config.yaml
attn_scale: 0.0884
init: "uniform"
schedule: "wsd"
MLP neurons of a small language model. Each row is named by its layer, matrix (down: output weights) and neuron, and shows model dimensions 170-340. Each number is 500 + 50 x the weight over its row's rms, rounded and kept within 0 to 999. Numbers have three digits each.
A block is one neuron, or neurons of one layer that tend to fire together. Before each block is what it responds to, as a language model described it from the Wikipedia text at the highest values.

Pre-noun modifiers, nationality adjectives. Modifier words opening a noun phrase after a preposition or comma, mostly nationality adjectives, such as Swedish, Danish, British, also private, armed.
L4.down116:532513594520551574446411541490471545529554528572558522473452517515537366536462496494543544515518467490452481471496394417462560457511551502457456488474439525473514546468531495430472462510514536446451508524493485550391523545491427586543517543596567478438513402475435489589442490500492573609423545494496499455292549486403474469430480556483450576490421475559502413594460505481493560496595538499464500519445535505543438443503520437492612483456492458512454537534655489570447474500477564479502474485484508497459494560571
L4.down293:402467509486523477506434501460481428523471573502523542486465478474619494526580439375492521478553491519506435437508601435587525483535527511418567444473576540506574460474466448498457544570594525564449486530554502526386538560528481480429496537623502492543454542563487507438471547573456482562507529510458524510642511472470469501600492446421552517461483568470429536491410477486569597510417459479537437609574473396461423456479507479500401443445446476476480472526538477437481435498458502550547465491526509370484577512497
L4.down328:529528522489554448481507484548518493613463591514536459498549523457543478520569353513489541479532451569476476503490439532576489430485540496477416509548516468429510531615546468502599574440522445577453481450484499473532437466458490502505523523498490520513487611457471544404414466518523543521418453570487473503515525503437399463486482365514587493448486570445462533503466481592577424459463506452482494602517512511465504418577518619550474461577526431430453490461493469479549468504556464472502502507526511448437493420488
L4.down688:472522448449568514530561485551466540474432524531558512515465475565537398547578505470516568502533577440568554531446395563560451563419530464426577497506545497503493463529493487459474521495551485461437454542505553448474466521514467562549506572508510571484398489549542526440497508529523500578465541547515532519669456444573414511522436524501556415538483476537481496468466529618551447579501497460556468555445491504582521315422533574504496495471391484464521516454569468489457560471493531566544530454504402449429531496444
L4.down1140:462525466553523460539578551536485447546417548461490460513504450496495446516627539500475489539495525558521465478509404478400504523446520572491485476544568537445489455582476544496503517534566472575474493471523479550482500510560539459512502394487385488439607477550468533430421564455583472520577530436510523520360516423404531530437497490506497549513406414507549423454479518533477470558438544480507545515585446520506608487447441496570490590471578503506457428434522472517573494555471475505367545552451583468411505466491
L4.down1651:406544523445468534514567512504455409550480463568520506456541521400558493525522512521510506496496566466460496532439518428447606498535499510433496502443479503507519477521393483499538491536537569501482531475491485538441486530531480468557535529444445532559482498571444520543473459514525521511601459567406479502677465522586451508469499631573466525441468398532523522535410456548474474483504529403544580475562519474394481516465522455465612476546584421488471462478521468596416481576480576459513367548506443499526544469540
L4.down1657:546553558516535530492435559530452509560460568575493510530480491531483364526434559374576447439610552481536536504462477445415570444517588501390426444536470455443566560522484537518502501524510525483421575441442534545471431505468441407420554498422476500525487522552427536530468577456493488524571542459506494564389459524443458570422501591488493545572455482491519431534461590441518568597466521453418580542524409468522440488533465487497559452498531345495493490488517402536519452535466602477503445594429366474392531532527
L4.down1967:548540549614422452545544530510481506482492471438475476519499478520452460481574475575462584506509534533492601480491472456493486495507431528538489473597519480464471573497451561425485450499512613507456585470569404501483545503534530455485551465552479480500566578572567531468493552420507438432479505440561505532264449451441560417520518593483465500534511437496542488412504505549519460567406479510467483549485493441574505506476452517573484435511510536459471433496461454458481499547492557476431521571529502545528446525544

Plural subject, verb pending. Tokens that end or extend a plural or quantity subject before its verb arrives, such as who, now, have, of whom, and number digits.
L11.down378:499452414458442424442608499503466535513493501521494530462445566468489516509448495526524509399438468512466517565459501609531485568498506499579471519448495503558563513493544552534499489593475448485470467481471440494442460480434541498452532526535543458486663523508480477406373492515533572519609544575514520496506520471464603507550425501555515573537538512500488519485538547463440400438492552515502412444449443513502451473489451436552595447526401522521504533576472481512575468451432496488496539453527504420446472530489
L11.down905:565523459589479513535498460596478516543448524455420512486487492502500496476606562647506504449556481505480489464467430524446532548438510487452428592512465532569490466404494519625532515473470447542436475538456476518490569520435521448436476521504522509456481528491471577450412498412557539581546416586475542520462471523402555466559404464565479408615511487421488519539491547505514567490494529499535484581542493517517654404516540527508530526504535436570452484458523468458598537496437449538440471545461495456484484467515
L11.down963:536518446555416521477569445504524483509422477480531506456409484456458470578522494479577487484516541518483499494457497494504387414439508548551371538461480534515447498554446522488573439571487528498486423437441490600430466522523443499555439546519540496485558539502478470472496480486461612455609504469448422460427524552517469381476370499553470497609544453444449559501480512544472487365501560624541515533467510455503582572524462545579523475575503503494508479431569557427526519524485430474527466533487426474496466491466
L11.down991:513526469520468445441476520459363583554523602463516505601536585478467513470451478481496539510479501549490498528439530415586495421558557524511415483489485464539503433453525479524591438416573538443458527521484551520513444556426493452559523501605468539436454431543540521577594540485481456498558557536432477441404480490544470466478407634530496501532575449533521493519496425535437611573412435340465392594457459563458476543446512462455402441498567544508497464523408512492470497492498516534499470519586562487600471432566
L11.down1474:487402398527418524459525557600633560539533483435458497440485516426480469469572572599504475507526497431374538509469432555402522545469432485472531549516538517512545509432553603566488508496474488491566546511510436558394453514527554507525505521543383489441511492480490509396501471523495485565531433542493463576550570509483567494467494429520442373605531447402456554466558508433532562492560589483515529439466499568465540408457413528570619520541494554464542484531486554549522395483479504524570453505445523569487638488456
L11.down1507:446416536487556558463500518488489392542478598471475445470382458514586491440557592505525588506555412436402492519538519592593518559492505540426470557486561509507519501444513519459487532513538517452469557493486531482459436508466479575433387529487425482497458516446524506525444439571497522494420479575500434440397471527548496479406461570496414388476598474511478530473532423474500545480484548524422464619568535523554516441532497450533515510488450414539429474570464483535569510491417494531503470501512564495573520440465
L11.down1832:520515538603545538449504423473483524530496490481508567480502560454483498377555504535499543511532455550446468538497444549454552517520521516521571546528550537538452429457390505483522534449410524542471538599463475503449480644577543434472556510485423507517554460443484497486566513581504533439461542437537474527287394521589471489490403567518485419568506461448461558503580483449565434577519537432503491558519485508407497490540489544454518550568535439451501579558502520535479558468528578513538569498534451483517523498523
L11.down1949:524550486497527494549423501442478457468548463457528536463522488574507508539470499448532633487523422499554505492500472450540530491485568506499419517444452513459477538496422575485499575495464497582488488516433512527515527575586441511491478586509578488502386562510604480619427527515519496513428473554504502571482484495458465412496376473553543571572461523463447513484497439438515529459426425537513503560514458436501522461468448459562514377449570470622434535439536501603447543528511501495526518489558488428499512479563

Additive and scope qualifiers. Clause- or sentence-opening qualifier and quantifier words in expository text, such as several, only, previously, historically, and "well" in "as well as".
L4.down375:480498532496502442518589478432496442521532542487490538483429518478489509532523452496529589498484488503609632490426534470541435416493557599504534467505560574501575490518467544518500512541548529519486561433607491528456502521576507473452530557494445470546580597554583414404522543468454532526510479536500490490334525515512524396520478519530518484543497557558496480518553519468510490506466514464436539548534519460508504515447440469580564476519542533507443385402372479482489509572462583496441571553516464479634539477510
L4.down681:493502565584461476513561577477467472420486408445540519486474571457477514496461546515502523518459506454470495509444584491474492493558502608503503521422483445529444565533514421438438473572446576474493562477549504494498481482515488506526553455483547505464533549510547459431468446440513490451454498532466479532468527507510559466524499523540484554499529519526538479309535511557461507494517473488444514562541586515461439544533440498554452466521503613504493475455493487510463504472486488548464516558544486533568426492447
L4.down845:505551465464497454602454468513509472434498491584575380480442456457521513485521567411468512468497562534510541422506477453503468489582550491534413448450507520534505436612461489492523572518493473519438469459527511501455440501430492481437555441528452474532509503516529550452488487486525456394493525555474543473812527472546514491558509506531483509432475478557527495419526497555488451479509442537381574509395503535568493558535414553562581538479500540556564516486523467480536518451512471464532482470498509522611457498528
L4.down1047:462557536486559533522476577428469563485482490505601542508452460464479437429445518481533502528495445502526494502613606476447587463548601391506533432465480543566480492508478475427459410514538523539479497561523540416540472554499426454499485516485542558528484467571447451602515594546474466491593552397476507593382435480492474503560452523587498513529519468497576499515540477460583443529557534490538485436528484471437466584538504465462406524603479503550507515559459481454469560468571565558519559529484459419533463596516
L4.down1219:451539576446532467525494487480442494501481548466674523506417486431581341541499468451533545514520475400473508477589464427451580508579553399477497469502577574557469502580516559498474462475502459521494527486510520462490437424468434482548531439616448608566446487546443552445503527545557433422557570538447536480545470435581461510604496538577526521450547453531444441527474471502463433529471549513496490436507534418471443541561543442525428472487535519595572462566453477488479397591593552431477439540440476497577532590526
L4.down1308:513462509507548468544499604518484505515489494577511451519355526492543518527542493476539492561509480544479524446536490515494500470524537503466478494432498470549484476452498428506499478580506401541430476478549556497503483476587444521578520462463587522543491577587470500404485474479477487468544428488532501521124526490408567442495465537540468481485532438532566493470520430549439558482480571468424499484555452484412486399418393474604541520507498523507451443524459424413459556510528554498494453529483485574519506485465
L4.down1625:461532464492519455519394540503467492544497574564525450548425542411518446491487547460539519531541515518496513468453482543563495483563591527486449456490544526572551511512483484484459458548488458546496527532523546541507510515487492499522554468523585507529538552584542428498531470466533517489500483525494535467000481487442489402535483516479521482476479511542506513471513435565577439556484551464442501544528540516527487508437462468536510567493493476586510506485518434460515491509566534438495370502435465481510472474507
L4.down1993:516466458488528430419459492523593466448492478551543532555472519455528552474549543504483522612501514604564426408488528453493527570528517466550528442488582383476469442433411456438484489536461488517417509424526436489505538462499475534542447451466523498518497444471541562473484522465503470510428509444517528462512455527447443566555434509608593519529515476583526462503534445407519528358455497440483549451479586487413396499468485526506612441512514485599574417442574473383485477525500530553469436479544552473579386541516

Modifier-ending word pieces. Final pieces that complete a modifier before its noun, such as possessive 's, adjective suffixes (unfin-ished, stri-ped, -vol-ume), or words like last, medieval.
L8.down981:468502557453484446552591452527559450451451452509508414556549517511535462573549440452528509452561427528459480522463527479423415506501523516546516548478438490451495488597482602603521495541484561532492550513597537480403461479550626446513554496461465430519522572512541505429520474577550508503493504523533536482223487443456474497460575473491535493544386555525552457466493533493539553459478581493547532476500515491417454498523523491605534503483487508597447508553475497487526467673442489463553497444445541545493509457450

Letter "a" tokens. Fires on "a" tokens: mostly the article a (in a three-way match, a concern), strongest when a is the first piece of a longer word (a|fraid, a|rose, a|uspices).
L11.down305:539531514560524452536507520627472497520509516524594533503516463414494526470502456489476548404484528496439487505506514575472408487426475521524569404480525428473562527442550532507475570478430539531566441479484523524518510516461435584464482461513434542556418567481494497425557513541450496564535481476451413572431512512542571544529473530438398504554516602496406463451583558509576453604514465495567391460388558561523580542517512557516492483468461473538535536488544503505501488518547508613481463532453521477442541536519
L11.down1026:561507533543532523504423438520464455475522533450509490406476518449419508486457532475506596519459461460486498487550533514497449440553510457509597563532582632534457541486491585506429520545442467482496401570509420499510548524471477437520512520535458452508459439534482469475536566532541466468576500508510463449522420491499579470509561476521486452500429491463471546450531451474408470425472523447569585515499460516461459533485502532579482491522537497563572481449496469565529454457517507509530430465546447475561526547558
L11.down1669:603551529493488458461550471497480470480544485529480495422492460502487565487556494505408479515468476470485472545533529478528525439515576513535442514464541450436602565565460417518446539476509436345507544565528541466572543504473577502489544553582514494525385511564442420534531514492491595532501502541451521544401503557491497446440525545530456416557516535574506515558503486503536575640555486436473396519511519541604423503484551534482512511514443536568610498554474454472580453514458523518461586412498426525483520490438
L11.down1719:620513441574390424468601494531448520577538481532500478474558482490441449447594510628390484418493579491439540517549448576559518457490538498548431408558554508497582457547469494413533478591534416511467486520559420547524546554549497464520556546494529500490542404554486540515465546466586515570496545498559473382508466467462495546483521480469469507514654452500505515582459496515420482576486564549493484498509541452501411506442553474580569582621489527505535432541486430569515465510488562534545505510496453482508511515414
L11.down1730:508505572575482447611450583511510440491501446547547528451429533501507424486555493537562563587496511478535550483475453445440528485487533508479573483475592481486502470465508491425556522535458487400464497458556502417549489523463544528479545491680520492497487574524568530486505502508486495535522473575507522477320484555501518525475501425468411435568520531527489493593495555482469560494532530443481461543526546480546528469501531535468496455512412502474513419570504510443563514543440512516534426650495491542580551500503
L11.down1830:574522471494424500447576585563505475557465522567541530408627488539477508553519457485516499535447555546528558476454398553519490605448493538491487486499419542519519478456466503579493569492552509533525452461568547451464521436462509518390458444599440537556482495517416440466476529511528537515430408490414550470623540495523477541422485493455502551529416533494416489527494530464445485431469468474560507513565502528489540509489529521521486491543510568561445436463540493490538408561492558511513528490440578524474543420496
L11.down1963:487539432512465466454520526485552529549421512509404495548548426582458477542441596538458550473441476517544498500454492586478565584463520500463527480508522502564547411493411485527475464456475487452524441427508479446542381477549428522498530481440499501533514529568485452399471509525413540543409463534443544456652534551406483427557451522450502568545516577460496506471523569541489537480452468471497588526497518540523589414494503430478524490519447454514460468489512409552510528564421511404516474522465550519441586536428
L11.down2004:493539562487540503562513366511500395482542530529514530500529488537436420531502475471479467463525450457551465544531517458543468492540466489525494595521539485494485540523589465511522488419424655553530454509510449433460522551506483501445463535539506460498542513478577594489506441527544485441595559493471458488572472522469460550520495508563460432514349503535497452489466478558488530505462554510481494577531447487517426476457504614475381429529521483431472490482516492432472531494526507475519479488557502531439538429441

Pieces inside proper names. Word pieces, often the first or middle part, of proper names and titles in lists and tables, e.g. Haz(are), Rand(le), K-ral-jevo, N-ing.
L4.down139:445489498463462473437507547589473495520521503446503503430465606502529560561486498611439605408474508617470506517488456512492495531474446517518440560530531499485465416515483506444450413577519587549493487513541413490520553491526556531474505475577561483511500456480542468494428520474580484539514488469448478565849444469572494435533502554542517551485445540404460531513490480458473456539488604472551492479512487434513545516522570367530588480508536491453498477523491514603433462529547553549455492594478564483530498458508
L4.down166:478506566486529494461506517534512546503481549507526443496515544488441543496543486506406484446469493524504532488492452541467441482436521556568515474489525530529496492522520600467548484576486549602531497480508435505480459480569502504463526480597423501509527474418552427483500490494609531463558546494520538492846536443531512495556514565478422483563476511400443541509476480601550451551487482516646477470473512546570560545464605451537533459505534492404418467479460501525450507439575515503519552563513473452526492461470
L4.down443:471473534544520519456619479505555540478468511457555463540556489540422490472528492526467538479518460570480582586453399505514533532505489522548580475525487552456430514543478559443469424511484528533545509490524401459489407470533474546501512533547538511530567441514542462469500537458647485418491531516570537494451485423460547412503495546537445378538507486452562462464475503563526448565523533526534470506509514520551588493500520499532522439481559538419528510546481490514509452494508483511421594556572526470511443483483
L4.down626:582555568464502535548591587558522490515356502534540467539518428473493495484564534495510475453511511488507525428527445517413472484477595531512462390508503487522499451461525562417508508509461553532447529474626460546448460491583433414443504498541492453459529450427563419410481452487641541585499497496464493415768465433423480424416541500524480449455496477482571560522532508448588455451518481477531459541499561494550468481436532425497527448473581586465504476493592480486498407470558365500489539560575503538555440522498
L4.down650:469473459476479568437666616507583548479508536469579434486586484543469568484453587540509580450493486536452496552420505518552515510496540536497532520466466394493414519505485547507520462464448515487563489451488472524583494445519494573513477514448413508485516474406558432570555470443604529459457450492447499513804516462517552483516460497473463325505457551473590559427461547593514451517561471504567498520398532511589497480472533521542515430500522511478486523510469495578455485417525450469489555549547523541465508460401
L4.down761:458522516466537450538430488480499546582521477472494497517480531419448567447467564533469488506401463517553410516492466506480536501486501568500485531481447477474510459382519503582532464448515530554554473489470481558385480573608496546377341559445483499451545484452516580498597479519495518523579474489446444471630462475499495590471470588546447522569493547433532485476496561493498591441532470503604471538483487530567477536551468465460400523443477602482489553559450493539484540529476485496498457413484553412461485508498
L4.down1556:478400569507529540550532574491493587469454479441500491437501534447458558511492473543502461456438512544538513453498492488468460562521539521515558499475528497421491492553562519416486459493439589508493478472460461522535419468561488552491575458531532507493543407474494545555511504556540532546528507508446449491805501421468534499490527568515492555510448520483555549433477551541449500482470425486546396506624551456505436514543571416503528441463589541433457525516476485561475450450467454500424506632479535490469483429481
L4.down1566:532466569515527524475430518481465610432471529537460509450565458429441500537477530423496477477475433506549485553525415563463474538489447496579388485520484533501474473419546479405542538503482577523457534541529512525458485397524420449462567499632553518543515435519554657623500527537481502607518541526509454471759485446472444548475483595524510502468542644541476477485527473492520473493501478470532447474512465571524510509559505358495622439496604469446419469507476476539580571501503473441523553521397493570554604487529

Modifier before head noun. Fires on the end of an adjective or modifier (often a hyphen compound or name piece) just before its head noun, e.g. gold-striped, six-game, Associated.
L11.down23:510582491388512506433474438445448518517474505445550452403463411570548499477562394543450486505440559524598550572603522461387498542528530460479446574450541507591493455504561527440454473498485544503367460506531495382431518461515428550424430445473522455547440584431507562509476510508482498474454514462477534615185538403452420455510442517530536568473401479457504583539506462481545604519512461554523467490515515585559508419495588490519511532441444521472448556519547504474545503479532502441478412478435555531503553587462
L11.down71:470596590480477502566469481455460432453456507570466506469458458524485521460522503511457448496535509475434548470495553499390527524496557516472468546540589512451558534478569452454525465498459484528500441524486455418411457577495467515452529461505565471498431509471462505578517451607431453532400549527594480620144522650386406424510387498483509537537551532476499586520503450599494504519489535550498516536533552530432527422605575515508554445452506461532492478531487537561553469543461514448498559497500497507443527503430
L11.down840:493488554489394546505539556439495429484575510460476503457503483506457416506582482513522474529484530488456476519485539548444519545457492547457447510473553560478489493503574547457415477528562386521473541504442516557513476509496504517408490602543509620424419487565469583486483565542379590525427580525422501441485527428444453556424511515551580544466554510513455522423509581445524515539448466557522519515504540525463491543580478516498537467446536511564512519533446471550534510454459450454521487542439537502531527471415
L11.down845:572493505511477561521487590548522515502565474612526382437474545462454477531553489475531471614419510515527573614565527441437544480531577506500449546522536537458505464565453443439544480497562438458438539525519522528500527515526450528414442519556435471506481355539531477590510444453526572417516526502469519498355514521519486537489457593453528531508511498478436516459489412446511490577515501542573438454519398503582499457455459449526498454498529587401477526546526529458498497498561515466504559585474491418530557552488
L11.down1102:457528527511479517576430468461566512482480426493496347477515419435475505510456466531421508576461467602597490455454539479468500493534520573484435591551449482582487484543566413461474418514471540540496488500538515471470581486545540539435445451492474445613496477518526494602494485480474527526493471510502430475232466475492485521474471533468524586458427510523497540491440564444572549499498530502537517546508458539531480448504474496389415460553456504460421520586504528449538472529385508445461501535536471459511528556522
L11.down1242:478525502498498497549432438457533364512478404469536546446556438457529523502519427547554529459545510545428481441443591471463488553497530556568491530532535493479489517529437478551537493463421538531492539486505535452445411498558430496514532495499558531541449506535556522505515513486501607497489577461538491494252534450395509426446442453496545525452551470451498513514428548490542561448478531519433436521543509433463555518557453515500476461509487507527595480494441563499445521571491445453586475547436585456493556506500
L11.down1464:509542499548514439564505505414481535512448416460463488452441490417542410460455573565430535561495556556462518457447615527473409455553496574505382438569628555415468533529502556548624426471447603555539539502429567522457521525460430548559463555476547583454550533518589482522484504543534497452464530501502526552600458565503539491508483521388449510480568502465504550551503500522458469515430535467581547553501386563439489508484528535471492482594485519454523586519488414494579407491471506446513502468469481472466447484420
L11.down1958:493561544568448442495514475559499496512431455473550575589555539472518525558438542455476423430527554530503482449366480406571528531538520504520551483542492428482584525477477623514528528442433551449481403574466478554529472466476566477511465541617474522477553489414566445518512442482537436483440531496564530493447518507571561497445500505553511588511622482514426523452438546498495403557446501511493450560495528501355424455503498490525595527538540479521519446516508499499414503515520477469492433513436511465526480424537

Counts and quantity expressions. Digits inside numbers and number words giving a count of people or things, such as 2,50|0 Jains, Eight|een, there were only two; also weaker hits on "'s" and "U.S." after "among".
L8.down1627:484574493525457476440465489512446649469578477569562549497431377462535532494485607496541504556466541464475457496534420497469547446478540550470466518539548488544461556480533460453536455462503469513436559627533486529423428514443443462455507493490397494476603458466514513522460643369594525538660486455504459440293408484486450425505497532555478496496475474468457500450477496539505546472530482532505493520549382542538524509483561430526442418525529515421547461598554425400587555490366482494526467411496494508487540542583

Germanic name word pieces. Later word pieces inside proper names, mostly German, Scandinavian or English surnames, first names and places, such as Kofl-er, Hol-ger, Hol-ms-ley.
L8.down782:509492551505415490494521443482538442500506563529482554578506526564532565524528449495482537423434512513625541482527539451463502489509473550450492551574501528487474414566492455491524602557577415556494521467546532459485502605511432577566540456552454459514402501569524408417526626431536533495548532531448409460587498554427401435486501471492448383518512595477495472389551580505490462542496494486466532553533478551576499481460450446478454553499438504475512589542516556439496447579486469444560511423479488531524478515517

Number and phrase starts. Fires on the first token of a number or phrase, mostly the digit 1 opening a year or score (1939, 1–2), and "a" after a quote or parenthesis.
L4.down601:572627484503467460395491521523380439514545473537498480534493630485490578456465475517544555545458533468492567561383453474521421576439480508564563483528453425466579424471470517519454516486397523583497447481514557544496527489517476501489555563540515479452532467517451452391473558560489519411502550498526470499638405571495560486507409441501480631507546466461478517495537462461462557539535516477530573513603512497490537487471560453454591561527490563473582528467472563447445415480519489490487563545494460550477488424472
L4.down956:541478494512516415482535573400568560568465447451544540499405480572529547488536560507562477646495499462545552537413473385469492563447506557380640505464522514452533440520523503476568532438463525460476537478486495513456437534559502465471431474523563502526431468500529455466590439439486524466595562513516522549518567412450381544459539477495409519486439530523534477507443522467550532487528477513507444470540458454493462547488537407496493483474516540424544417482472499446474508483425570543448590501572566533459431469518
L4.down977:459422519477501421517517429464588511425576464520521570554491488484438487476592507410581542547428481482449558521423498416489463489455474479483570415440518523459516539452485491531472507533433528479535450547536537504518520416449569449540579414526433434602496568431532527438519402543444443546446462560517466527544522517515518541584498545555579426426452576488522442477443468548564596516525459470610438528505512493531525398405487489543487562524509478476481525447465454516369457473545470528559550505486462524529408484471
L4.down1303:460459522512491546521499404452463580486552500557519541519486515512496513519556525505486443518452501412500532550356501424554458580548496502387484505539507511525508560502491474527463446532463490498504532529549524445486554431431555440575603451487541489522503555568540492456541474543468491523431511580503551601914508483466537516488504541494525455538516462449508531404417403509490507652576431455465483531513492506513425536435525451520543563478522514457529568548511482507505444493465559494483542458493526468469479426543
L4.down1415:573515480548517564521457499569450487432376438509457464440516487479506571511514443500512534475482594525544496418499442535525523476486475475538463496436484503505533463497464472406483400543466575557546486473482481471501550493407517486521493424546469495539499488522590513490474489480528437496447506514516452480685480541491530510481490541537512499474359534505491525405523481602484459531436488439525461566471491547530544544411466524566492448481535482443470561548487490480571473438474498596455480465472592535504500483509
L4.down1456:502473465538470471427537447421474513430491455513437467471537448491524515448634450544507501581532515482492529424424569419516496591513541530366505505522459429461504583435558353582563478473458378514507506591452509522520460499426509509457573433489505526475531550537537494494531432441474494457466421547515487488754487493475521490479533488594543521529483527582503430433543464531462503506542446567440399572460469518525478507416398504580570559459495601467557529483417492507509502462540444498549563551497538495583497475490
L4.down1614:562525567420455514489458484494576543551447480474518461439542457456529533535545468497448436440513512514514518464484451613454516493449516515470499473489509560481481417452453558474452484506469399555570521502456445477513568404454634462544517549479479452538530454466493541522515559511506481546500480532523481524767471546568504469506470477534518495521554565467499520553435452537540559458513489576571563532460547504507462482531488461541550525473489526540346424475510519549580510361475502485446478516437537539496576533522
L4.down1785:520508542465396584394495449539523483478503511462456526503546486504422561472493490469524574502422466539470604526503456490424514400497529528546493444489494542492474509511491478568462520487444559422449456499517430508496557348506508468549624491588490460550511466422513562435555420482517556396451475644533532523659525545565463467573493512575534459550460502424526527473559502563551478530569550475553490453527538459462452378470470512526534553418534441504517458484470482537451510432589476455564543439530499518507447529546

Mid-name word pieces. Early or inner pieces of multi-token proper names and titles, especially places, teams and books, such as Kn-ares-borough, West Runton, United Kingdom.
L11.down97:543598534588477414506573470517549423481538495455553452476539491492509504517499466556510393469421440482532578447475509519456573466536585512526581612440425477540576402516469476517591565473499467534537515539443493520517533573544595478534507648430488447477502439541540482483452479454573421464534426555496478463578455483461372438486538448588484455447531542542517409571503562411534427567446537431425439512502508480537441526592510533487484467464591473547482457528468573504448492594506561522553491495483492463466483470513
L11.down290:519560496471464511587475523500497581532434512581469621525516519422503526476505516562534513502516548494541524459464519563563493436407486527435390435513450511504498540446515505423448467498492446579513445483600576545432412422499612582443459516399486529628490501545407507512520546408465474455415521517480597571630490532460491597549425430449529452506442598526560574512465505439572492401534506562546623524499474436505433528520510487507443481549510509506540662464541563557420453473442520602466471491412398533528514469456
L11.down422:443557464517543500491555493621517427523496423458592525509576483542489524432497491544523596464472453512505497539466452576388483598498463523500464531538508579471454429497511557532579498478564487601463408469616495453452489493513431479583505551506630554467541459407555482459462562456586505522555483501470444541372478512499431449583528425493466457530524560522524516533547586452505560507596464472600507496563522463493546562495478570403494535483574548585508503495511429522517520544497469556497475486508581493546501580481
L11.down467:482560524497478534565524509579555509514493634535500542578536459475527498449505438579437450510542459549482548478516536463477504472490489455518462583490493608498532492450477408522521501513536521586479439573567535457493552517496545513534472510523538493499455582507484499560569522412490562469454462404503461542641453504450481601531514486423421527446529588569540597438535519437592497527509484465395581512520387452530511391524503579482548542562508390549477543497533475444563475490514598572576530474478628408561518569522
L11.down575:386488453538498502401449464496557478440450568507574498526542428488485472479545480518544498539464493488535505413584503421536554438595425517465493485506540559469496480461547459553530486517512532573482461502515511436531494531552540435450571619451451471543391581459521464490599645448558445478521426539532559507491495538522428473571499507485494479445546467533463477599571500532559458487443424492392518501530462607475382576446424483546433522468539455514548479523494545545493477493508569471518553496419554439522544436489
L11.down932:522554496510595526428465535533437504515478505480541568481627479595491587454521494526613513550478407410541500505584519496418572438544616480531490474400491434501477401569547531505489446520517402500474494513458554422501509397499575589420448507413532455490494498507489496414578529520534535460565447515513564489345455468539506489666494495583488468495559440468540408545507462461458577410605499499476479495491540523536478508506468449511464470446420426451570535498541528426548462439498489551514462534510497471483478552655
L11.down1825:480478435592468536484526567513506471530443503581558563473501479510492563520527519503530471569359560489616509499522462509373511534542486512527499563546419505562407388521541490517461466483622516459457550483453519522474502394497543456467552426477528525552581504518521373455503552472532566520493510483481418449181502494480512464570482468551465628523473484524420380534460438510510501553507561571508490527557540483500472528493548515494477516416510536420453545583594444427455512503558540510468526486507485545379509489532
L11.down1834:597510531539433568482485499606430436512522501533444425440445480451452483508470456489460490492452500545585474536564481463539416533462482609566530421586475534585529498499550522455459434466498541566503475456459438506510573481538464433531570544419484476425526442489451509478570407476492581570476517426489528514469482560548516493516479522458463559510561513464547465590458426548473488513444528582462597472466371498440624553517508456538510608507453471581365538551493483440411452498528497553465542437435462515524488519491